MLP neurons of a small language model. Each row is named by its layer, matrix (up: input weights) and neuron, and shows model dimensions 0-159. Each number is 128 + 32 x the weight over its row's rms, rounded and kept within 0 to 255. Numbers have three digits each.
After each neuron's rows, "fires after" lists the tokens most often just before its 100 highest values on Wikipedia text that the model never trained on.

L8.up118:136149085110129128112036136140171132139126124144110131107142133130168032139146115086177154125170175074128091114116109113102067075158103165168249117096137127132132109097085171178148112090179115151141028155083125130145130164110159158117128103148140111167161154113121097140155162132180109109162173128134162176124110131149097107143115175073077143141113155167098079116138176119165053159150130105107120156161160161153168145146112093087089129119112136149131104090145165117137081138145100
fires after: " A", " C", " B", " Ab", " ", " O"

L10.up37:121157128185151162103151197141150069138125114135093138134181148148138146079107142149191063094130176116135100151192086094108139136101121144118144123082100073197125167129151206162147157112096170126178115090109131164121158178129122142145084066129140169115098156086114096086152125104142156133129095038176118104079080150110097109139127169113100075140136153116146129138110073097172121143135150129148112112175150109139187057135153153093100090107102095142155188100116107144187119070112144
fires after: " p", " t", " in", " sp"

L10.up242:098152118129149136154059119142154163116120179133128146165142116153156122103155067096155133066135135107107099093137104091124097122131105104138146141067070106147155106120115170193169107067130176151082095117080165133173089168100103165105092085106140119115100132082127147169141171209101141132154121131164144175090101154054096154165090125116123066131128120144171084132180097098137145067099090116120196123143174155187152101124056168119136114106153117127174210171157137138155141103143156
fires after: " c", " C", " Con"

L8.up326:144180196103159203188091141134136116120112083158159164163148132128136083096092127100167174095081150096137159174074104140076113142163100154156112116160102144135059082128165153113111143111132168100112107098128127090123063157132119123121148125185100066182114154101147119122135198090211093134120128107070140169117122122127173119074152121084127103105136135108115166134111175095097186090143090096128154109093184152117109056189113133132145138112149187064114123143170151174137121144118133
fires after: " \"", " and", "In", "The", " Y", "'s"

L10.up283:055143110090165128118148092135182131127154119166120089172105139163093094127139169124193094108072143119126137151162112116113149080141072149068134129083096087185180130131181158132119135134093121155162072137178137119137135132107143110112126077153101145079090128077125090179162113054132135132112115115138172109094123114131191098123166119084122150190129195201136071133087166059075142185130147140106122126120142176142095129145104146136126195086108078146202158112130130122117085126126166
fires after: " T", "at", " C"

L8.up101:154146122169080133163135135156156093119103125139086107151128105141199129094098141110126120133067130087136127078051108108111164114167145147103094135120098106181065126193130149166166186105180088151138174152100152146077124160070110086143103120201123140154143104108136155119133091134119116106149125096207117180133135157122124125133121052106094114113192146148146090162102118087151088078127182156147154179126127083174191148101144165085109075140100088123058191083129106151154130136130128
fires after: " to", " sp", " f", " in", " can", " s"

L10.up444:073087092139132081092129108139165116095041148136146129127111131145151037144093077145120149125137120098119182218148165130111092057155111129112114118139088133131146091143117092144116081091150095155043102062103119145138171145107149120053161100121106179139156111108103118174136180151138161104176128163147068143149141114110109117156143158171105140146159097122180167225129131106161136175127085155072154124110146173126103113143096154155125181140116144134158183157147086141144092137129135
fires after: " the", "A", ";", "|", "E", " I"

L8.up119:097135122125154108163115067135150148111128043179126192177175099141082148090121152138155069104117070185087150175098120137104153147145113157154146078145092110157139132131160160178117140096137147159174077060163132141108104126141157092076095138139136106111140133172130130209118039154094071149068046150093182135105138151114125099115127129165119089148117145170123108092150092127147152132130160159147098117135093105163139115075063185121147109137136084121150147067172124124112163087119132
fires after: "l", "n", "it", "il", "v", " Sar"

L8.up562:136202104182148125110104087135136144179054202134059141057149144123167174110160084127166161100084160046103094144081123115101117131114119086151098142130089140134102125131134160117118125116192084131104154144097166147094158182119125153175078154106150135182064115095081123159124124171113140150113189138161138165089139076121084168150082165139089165167167084100115153187158128095079093140163105115113095105137074181117134104156149142102136181129145087103137142114114112104116101120132111
fires after: " ", " Br", " B", " E", " squ", " H"

L8.up313:117154086107169080127120101135180119110160138110140147183146181126138126119118133179172129118139090102138182118115119110151150143162104106169139117125107124142138116143151133109125137086160135134149109078165139091099152158134128105108188124178156152049124107081130184176123088081101138136087047108119110134131115148090151178046016090111177142187139108100150081066136125118151187115192110156134095133070167127157151115068088140143141181166112151144129156108157096137125144048103114
fires after: "N", "T", "L", " n", "ak"

L9.up348:114171104092112109132074136139154199125157174141081119176146105144118170101197109182107147146061152174088151153073117092104083129167169110128125103152165086129123143104093192149113155095133134152141103086170136088168129084112183147128120145143102110087156176106125116197105123182089090139139071117103144178122173114110084117118075139128076098161139140148111143124154145146163179118111140091156077148156119120138157109101148144108110149111120081165138170081111059126074137109238133
fires after: " G", " al", " n", " Jo", " R", " Al"

L9.up464:140127092104119165138113099149153105155162124105093085142123110138121138117130134084144070149143169115152109210103133160074134144120081159080102101122142122099121113130095101157100147116091203151158140151210140121125114122105132121139078133137134189121140180121112156116139062083099144120172144116075111089129092166105181136160142131052104103186122154155128187139135136106094133216092140102116111095193161133127126085174140149132100158130122093123154229072097071133138116063065103
fires after: " P", " F", " f", "F", " p"

L9.up635:084189110104105113125118056149162202131112141158125187151131128156151155106118097148137130110066136078109136169077123112109084083169069086172124132082144082205153130071096089135129176124087104156106087114111132098178097187124095133129027130131124088121104155107123172112120097138090099133125143171186110130161102133169142136146161143081125112161165150177124150126161135133129162146102082076136159111119094139116197121135090141145079178093137076125192147085089132117136162122110160
fires after: " L", " R", " C", "D", " l"

L9.up434:073142084150138152118099194135176131095079114097077148158197150156206146132158097117177103121153157138123092108145112122147175115096123147139164120118132132137088134080104091161132146092115125188147109095140135102100145119159093117100154102105154094159132140181082169115138099113113152134125090094157150156105083188146107083108096130067127126169168188147106074016146065101142147127097191138169146107125190194152136136104121124112124114116177170136188171100100111162122117089107095
fires after: " |", " ", " t", " p"

L8.up503:168128074148113122166077134127153102148096113134130125158088192141196200106157093110111177133180141137157176087151158097076155084119156125078110109127140174140138145179108142137106162089148120165100160094166113141037129198133129090083140084109149136101173123137178121105181111070095173156108111108089125098104140140148138129081119078098132135121129168108063150147103185111137121106129099179113119128111171192168115120151127060144124090134084077099123164087082130174145138113075155
fires after: " to", " on", "ly", " You", " over"

L9.up592:111125113117113146103116052107155157101199121182145169135154134140185104127145140146153164151169157134109170209137099160139149097113139141130094124144134150125122095121150156172116132123085116115175077070147132085152081136082113116115115117148166084121119128163168139105198108147111068137110080071051108075149133163128102180046087063121155129167133111115153167061135179108191093112152149124130132121105155150141173169090114063140164164105112126138137138115144065098083186117107133
fires after: "s", "ines", "as", "a", "es"

L8.up455:075055093187131154140130104150132141136097176149134162098168155138144190126128134107163135159210125081109151112124161139113123087121125126169135127159107157161087104124061115105099152128169181135121151122102132172188132145138110144206111138142100132129177058116057134060128087144144145130116191116143120140099133113133193139172089116113131134146162134094143102087122098118115132164177099099163123099131062138147164147180142164140075172065164056075107118081133094088143139104180091
fires after: " b", " br", " Br", "erm", " M"

L10.up630:111212089147086107119085117144125162103138114176069175037120078182127090108129141090128167162166138161081159120098102116130144100133132147143157103165116108151079153143093181110125170129083119103165105141118144118081159159177099141114169099092105089156065116129102132105122070167070134145096219175102113128118136110162095139123147098131131109137174143106141159073161127042120148090143118091076143139142111139123182141114174139167122145119158142123127112113088196122183115199115113
fires after: " |", " D", " He", " A", " ex", " R"

L9.up11:151186061140132146146184160144137170185103131140139151121110122144141166146158152146119095048203129128119113171156091133091139088120084132064132137109156096156191109121106125121177115088133124120108167140133060108128118111093128145136125117140104082197170180123150053118136075165135159114105083096128100134081085140124128104129129113138135086167144071150127123146159132086111136147123081078157161147155149202097143066125108128175131182123068085134193136085155138109149116078185186
fires after: " F", " P", " v", " Camp", " num", " L"

L8.up559:179153115184123178139092115116131209113090117171119129134145076144114121151097166169166198115107074180093099079101154080093134108116098106179094152119148117140038163175167180138168140166125087152128122119097129134110117135141082100149131090161129147141083138133095134182148134081071112095158087143122138146103079167075147113123192130133092120171110161095115106096152079094074168125120142138123115190134082075102130126128097159168126113071087141167192106108141139140186117152163150
fires after: " St", " st", " Gold", " Hard", "est", " Green"